{"n_layer": 12, "d_model": 512, "n_head": 8, "n_kv_head": 8, "head_dim": 64, "d_mlp": 2560, "vocab_size": 34374, "activation": "gelu", "norm": "layernorm", "norm_place": "pre", "norm_eps": 1e-05, "positions": "alibi", "qk_norm": false, "attn_scale": 0.125, "bias": "all", "tie_embeddings": true, "parallel_block": false, "extras": ["capped logits"], "init": "normal", "init_std_qkv": 0.0264, "init_std_o": 0.00539, "init_std_up": 0.0264, "init_std_down": 0.00539, "init_out_by_depth": true, "optimizer": "cautious_adamw", "lr": 0.000498, "beta1": 0.95, "beta2": 0.95, "weight_decay": 0.17, "lr_head": 0.00707, "grad_clip": 1.0, "warmup_steps": 281, "schedule": "wsd", "decay_fraction": 0.626, "decay_shape": "linear", "final_lr_fraction": 0.05, "batch_tokens": 65536, "seq_len": 512, "doc_mask": true, "train_tokens": 530400000, "steps": 8094, "dataset": "wikipedia_en"}
MLP neurons of a small language model. Each row is named by its layer, matrix (down: output weights) and neuron, and shows model dimensions 0-255. Each number is 128 + 24 x the weight over its row's rms, rounded and kept within 0 to 255. Numbers have three digits each.
Before each neuron's rows, "fires before" lists the tokens most often just after its 100 highest values on Wikipedia text that the model never trained on.

fires before: " ", ",", "-", ")"
L9.down1468:126149169144120125127113110129148121158150159116160136146135159122106147154086152129133133130097103138132127117153147118076124099127116144135079138138124150116130132128074095176138120123167095120132106100119124112095175145161090117106122146172161114142146140110109104132125141113101106123122124142060108096136109148119107155116101156090137092188127149102144170126120156084121124153114074146127123088125124186136110141074141124141116100140151145098061135134149094123167127123150111163164137184102090132094119114142126111132107077144106137100205100179128103111167134172128122132131151111127147156142111132145146111127080172095114105105125122159122139109128147104113132143102104108160145121120095110097105129152141118130111155098107149124131120141137147154106135128128106

fires before: "1", "2", "0", "3", "4", "5"
L9.down1440:080172127143157125143125144132154136100120098139137167078113145151094165182108142111109106172115139107150142149103160111134122119156173119134139164125099124112162123163178139113151114108127112126152136143142115114096115141157155135094147166099173147134122130168119118126127089121127150098140141126114123095126123140118154112166133118124130144115126108126130151126125144175115124139131155132180091146145142140162164126119136109133132115136106117089151110153115128117100140144118133112163136088134133114141145129122148095153099150123116094106114136132170121142134130134091111154113171098162101142100141157141093178141110108161130167154104122158144130153155136108189150122155138154063112134098138128089124120110144172140120133183097103134143124163102133140147182087104151

fires before: " as", " in", " on", " to", " with"
L9.down2485:126097150136129128164154138155115120191150166128086123136108141142133071129146137146092134123153161131114145113135175131177149134076127107105080132097135151125135140099156120153134090085130107105150100165153132084106148122106118124128116107132143149104154124071123137117122083098126134126134143125101143136110137150151117149132078099099148116114133158123156158137125132139117116143089160074125154124123129129149134108115106160140135107096105123129105140104126121157133095118114093110120150168162098092148128088106147094163150124158158130160145114158144153125075096138158129114148145134107111153189082136110130106187168088106140144150080116150137101109172135159145092102125092134133110099165140107125085124127100112146122081130134143122112150133106103126109159153098132

fires before: "1", " ", "0", "3", "2"
L9.down2278:160146132160130132089117121161105113150119086098120127115126110116091122159099126117116161120118109160123122139102117128135158115146137198123140196159109132088123066117138084153142168135108124151190138182107091136127158089149164197085158156104129129117135146136087144115164122155121129103151120160132098136148149124145102120102166128172081120165167138115130099122155120143150095092132146111168108138090175128088130133133122114140124112125144099143140107155128135131077083131107147099098130151133153131142143168127126083137108133107111176125107150084144159117133136161158115102081114128149076137139094134133115181111164145140183123127133106147110120141132103151134132124126117167169123153142122120115144157122141152147149122143151149136135122129115094109154100138122147

fires before: "1", "9", "8", "urus"
L9.down840:117129114147152160129149134128123083126102138087117128110125135108110124131144117117130131129103119075135104121138077126108107127075104139155128110104151141095118129145127125128140126117103136111129094078151101134117148143129078137116152119096113160165106093110161124115148153172150122158118106141134182136123162107113167165089112140133157128142151163131046135122117132150128091109127127177138100165114147103129131134105157081130167173131130111148143126155127146179110139103140159097134119091175140147160151108136111088158157111148151103107148119132081151125091112133130149163113151114160118122147102137163115137146151162121168181137151108145105093179103115100128115121149157121131134147125157167139147131164083187137136139093086147146126127133103116118076136145131131

fires before: "9", "1", "8"
L9.down453:119167134130113110147107137173116132129066121103105100125115085103129146138133143148119101135180120108119115118142105152131135105141132154126101106082125113150136140119088102136133119119159143117105093148140112130095129120113102113150093120122106156151132110115134134087092146132131148144136058134108161166119149120142133148149163093146121153134134171094059143145101106126107134124082175147127142145102147137151104123123137141086173127151150098125135158129172130161129117121113113110143128107121128157161132139129135055115136127178111122133130121105117135095138115158100162117123142136169134112165072129142114167142134137116131144135168151135130086135112109133124133142139173136113117122180108179117110203151138138135117155097090143136129091143085157083117156092138127

fires before: "7", "2", "4", "9", "8", "3"
L9.down175:134079105167144123129148109105126147130120127095127146158171108090095091083146089111142138076123139156163124155124138146073151131134089167117176145119126159147119134133131120139141160164105145120089103153132135131163111090152092127186083116168132164133139099106109126132132150109149131146158121123152114121115137134138149156093164088116159135112138120119101085095146128129140072150140129132132148108123121146119124086161139092134146103137138106167120156114121089119100117154140182155148118103105117136124140121141068133113097132160118151134119171043123110174150160125185087176112155123111095129125132099125107110129170126139130161113179143158157150158137118088116077153172141151112083136095129136109126165131154105166140093137117136123130115110145140125124111160118119

fires before: ":", "1", " lost"
L9.down1046:119124156119126146088135136131100144133100139178125136107101137128145139144108088139134121132112162083117107163139097100162166151123168118126141069176121115125170092161113170139120140142162167113146122113163130126107104106148141106115149155162121128132122089146138080101116156143158114128117140142103108152132133136167135135123107125136139132141155108138121107157130110152114076134142121108140169125140157099140117150165098181151133166125124106147153121103043126132125133118147129129133135097120114117125137115169119157137129149150101159158102089129135132121129142140121112163130124127144142097145145143172128134157070148155142077128114120108133113119101140157157142139149130149088179177139096117135069166106159163134133103139084119139134106130107157135064115147148126

fires before: "0", "2", "1", "|", ":", "–"
L9.down2355:154123130123131128110101096116123089082102116171102163136150091168101140123139131107120138107117141130122153128154105124125158160159164154169151120149093127140109158129121150128142143118133105098164123115126120144151137123099139128149142162084140138106111119126150148122124139144146066112138151119079144147130168127113102124147157075112123107117160139136132112128079143148187167136099127125142114097112201124123120129131153113136113151089129119128103109154128168104130101146112108118103096160148114145127139124116125171163161138116146122136101139065104140104138139159152146094110126141128104090147117147113160086156149117159089098129148179156126116160135150129147085134132174155131100122123163078131131107147115149143128132122152143080115117090111129130118101115124135

fires before: ")", ")\n", ",", "),", ");"
L9.down2311:180147120134146127148128115101129140095138186132077124181088136149093113141119144164185103106094108131126169097102169144124141119145115119175103156144121123134153127105130155131139114086109098095143130175144126136159104095142138110082080177086107094098088121130105160114155145158133113130084155146098143095104139133147147118112136101110106128145184168116146148101109152114142108115090111161111134139141152135142151148097119110145152110090120100142158098138112163142124144134125180122125120148155142116122115122103153106127129143095126144119148116149117095135108111113109147126146169133109142140106139147148163103157151143139112121100133142120104139154147123105137143172129142079116124138143087173122109135140141097062125112198160160119143138105132120115113156178164107

fires before: "1", "2", "3", "4", "8"
L9.down2554:109119123146079117124126116166172144132117165115123160158121160163128124135133108167135108157134136089052141072087130107128138118105125114131119140138124135120121119138110157087149128117143120128087146113117127146126119105114166124120105091126144122138126100139164154129109115120182103117116113122093130112102110140147149120121106109114112101126055120145159144156153168121109088134079116103127152123142096139117113095118137181111108129152159123124114142162079075114124142116134137143120129114132115158095144126162129125177093129137106124143124163169083128147106129134095118151127107161197102124123115117133105111136123143114122146125145172111124140144145120103110149110137089136085150157123154159117103107129160081082158116132127131114128145114114123134154131190122118

fires before: ",", " it", " the"
L9.down2007:155096137135154153085150147135156105107158135090121124136066143091108192110127143104150114130134132147135136131125146175131136206152133152110171137133162142103130140106123103128095141100140087164131159096127149128119156135148121127138120138148144117119097128133131139139137134105108084141093155111146119111131149117132151167130104099111117112084153148129075151149135158092130124116147124153176110117122165169124109122121150144123102104109122192105108129144120111122130105146118129096096117146144131138162106126138138110116143128128086118159143125127103127071101127120134080099106128113129121126097141154164117149090117168121129149128164108113119162138139139172151104100114143105085122168141090140130150135152157178129091110134117119136157112124108112136163145103116123

fires before: " as", " ", " to", " by", " in"
L9.down843:147154121142160096103129136114143099143127156134101132103108136112099145160163118119111100123150130209155140126144164131106128133077131108119140122140109116155091133122152143121107117092115127091115125121110171184147171178145143127138134119104148089082140106121146152126147119098097120151142152169117157124156143097118131129182149173165112104138134110130142113135105163107062128101120147093144109129141137129138079116147145151097170126149131092130140114067138114129090080140129158100126108127149110108096125144114172103110197093122140121127140105152130093099149121145099153169150091132115135153129117103125159125132123147127131141189125118120116120104110151142138097111110105115079118157093094134135151150119144131078138159098074148128114182133128115158101097156101148

fires before: "5", "0", "1", "3"
L9.down718:104133175146107121136149124143121166114109159111118130111127112171085118154126116151148104109107114114142136146122129150104115156151136129147107124114100105140076092158132121152133113124160160170130147100125136130090131114083109133115101153145154101130114116156120107099119147151150116167105135131103097111135176110159132098199112069124126150114171122153140162157125157107198105125122137114154190067107097140110133088077130120121146114123142125138131110103097119138150128159141097119141094128099133148125195150084132117161179122154117166131133113146159140138140145159141073108161134120126134106116113108123105149135123154117161118145139132118129128083088126101153162172146126081135137138129156098123099177143140131124157139083084126115109112147094124120145162124167128

fires before: "4", "5", "6", "7", "3"
L9.down1597:101143135141102111176118101144127083136145161131129124114090150142102134109103133152168152150120097176113117121112133130093149098134129138120097131096132133118106123136136094133139101176114098080111121138119130191127113127160120121120108178177119122147136131147139157125099120134132107102104124115127151097097110147116147145155148113142147103164143151141115096126176076114113187099127076169097129136127112149106162140125098124136136133126102111133140093137116152100092100067160115144119098145128141146101115125117142099186093128134112111105103100119153143152093132124142077146132143113186083152158117149146146163109101137158140169098138075109152131083136125143154114132131094161161137096114135106131145131129111133113119117160136155136127138126091122150075140123134121

fires before: "5", "p", ":"
L9.down396:129113166110137121097167134137118131099083161148122143130156106133079100176159065063145105137112117113129110126123143151109151112105128142134160093126131126139060104130139140121125122117131181132140137133151066122124092103176140122167140134140114117203119106159101146131077166137150095117140061125122118131142110109107137124147176133178104153132093134133125115127115136128153118148107152091158138139145127101172132102083091144117142139122127156108148119113097103140134108150130128123169085090142151148120146138108142148142123102105079106100151146131106124100133172157104166106130113139158093130153142109100126090173098162162102118125102127173133162133105169125111121113103125144129142133108098150157099149153110080110145118100127103092130137118090109126134124165142124

fires before: ",", " the", " ", " that"
L9.down2057:138145160096137093095085163144132136095163099157122127176158095115102158124160147102123099090107146072137159111112146138105129117141162144129164113114140134170157158112107114122086082135151110108135114098158141118117107125156105108119132122154108147072134110110121149126122150130127106118154113103115113111086144151113145145112075098113126133110148145115099108100122104138108131111128144161120093129142123136139163185103115105137110104116123147130116124144110048091090168117138158128132132124157116162133123101140143116102127119146117155125119169124102117085143147128195095131117102134134123167127133124139108144120084176116120096144122149142167164155174106140163135124129077084082148105138113114116151178138135115129117121133096079136148133166182117132171136116133086

fires before: "9", "3", "the", "2"
L9.down1669:145115151121126142123154127117166135101110129115114114138106152123129091137110119114123191124116134127083111153170150113144160113127068115138077125055127120124098107115110127126119128135104134151120117080105156139141104088135130154139119149146127121157137116157142148135167129136154170095087115134149128087128087120126166092130161133072156196138080104163147115122079114150130167169165118145156132101139117077116098102153143167109130153139141136139137112144145123121110127103152105134120093080170127137116077146140119127136125123127122113097160142156127099112102128115160122110187142141141161116136131130127126101151139126141133133141118108091105133133143156160099126094127134128134076155112145142138110129169101127097132136062118103180149162164138118135132183135142091

fires before: " ", ","
L9.down724:117122101132158123137104147138087116143141148124116144142133151152092124125137142173104115119094158087088185090173111125095128097148095115110125144138120142132092141126127136121134127143100136144144083120123104110116110079101108113092074161115124124114095103141146138114139150102125154100144112137068099132096149108157129196158146103107124098115102145133142109071095140126121133093101135141135106151151137148099116134093072161138165109133106161078108122140150112130128108118144141143120122125097148149150133099130131102126187105116174133161123125101128110104121136126121107128172140189114101135129136129127140138174127183127111112108159165158104145155100149162128184139100102095119120115110133140112127173160148111153109124132168153132165098156132123108167166137095085

fires before: "5", "4"
L9.down2516:098120123120110145134148125087149134118130112129133110130132101097106118133133131141126149139127104163098094099120144131081148128119120131100129121163157107130144126127117148113117145123121152082118132172111138124154085098135126120112063129140149113141097151111097127163128128105145120139120160133137168105150094153164148154067170129108146112127119113132162129128145079126134130096155086098126084074117103163152191112115142089076132136109139106123125164104109113135116138104151152185132144106166127109099096100136115129148087146147098138131153105124131115154135123139139085170144114081136124069123135097107115107148096138139171169158140159121120143126135136089135107125127123097116159069126152162138099122152139155156156126149087132111162151103125111143132125145119126

fires before: ")", "),", ")."
L9.down1477:185123171156143126162106150099148137139132147145142110155105151154090167162134123157151103110107119106131130109127135105134145164137155079169075154093118099131163149130116172080101116090087121136151138155107130125113165119128143123127134178083150107073140143136160102122137158167134100131100147120124095128115103094131108126094130116100106130117153173118182149124102162127175117142114115113094091146122123078129097138107111124178141122064123128169118119156127133095115135164116133138142128139125126130140145094110145128097106133107112128138149154137099100118160108094125144117125159153143131161086115136146126112137168155146107139140136128135079145116157107142151157123123158079141151138123117172123106113128114142105129131127180113106126127119087145127110175132171098

fires before: "4", "5", "6", "7", "9", "8"
L9.down300:136134132139145155176140126134117098142115163146109102155113126129121127116120122160133126124109082144111085127148132129139097127132161186151172139101135142165092132124106146107118142121122109098113152090154119150138162109132120144110062143120095114166115110187129162132114155150135154145156119107149170112126122155155120125117111093127143114163197154113115164112104108113101141154079119160116110097142113168113126120068141131159118114150098111094111142168151104141122062097082144169115128097155153142088146125118167128131097132141128143108155127089145111141144107116155108128124150125118114106160101097109096118152143113122096121114106135120134131091145108169135123098096152111139150140116126163097119170171103152100122101113124163092107121150105135154110160143111069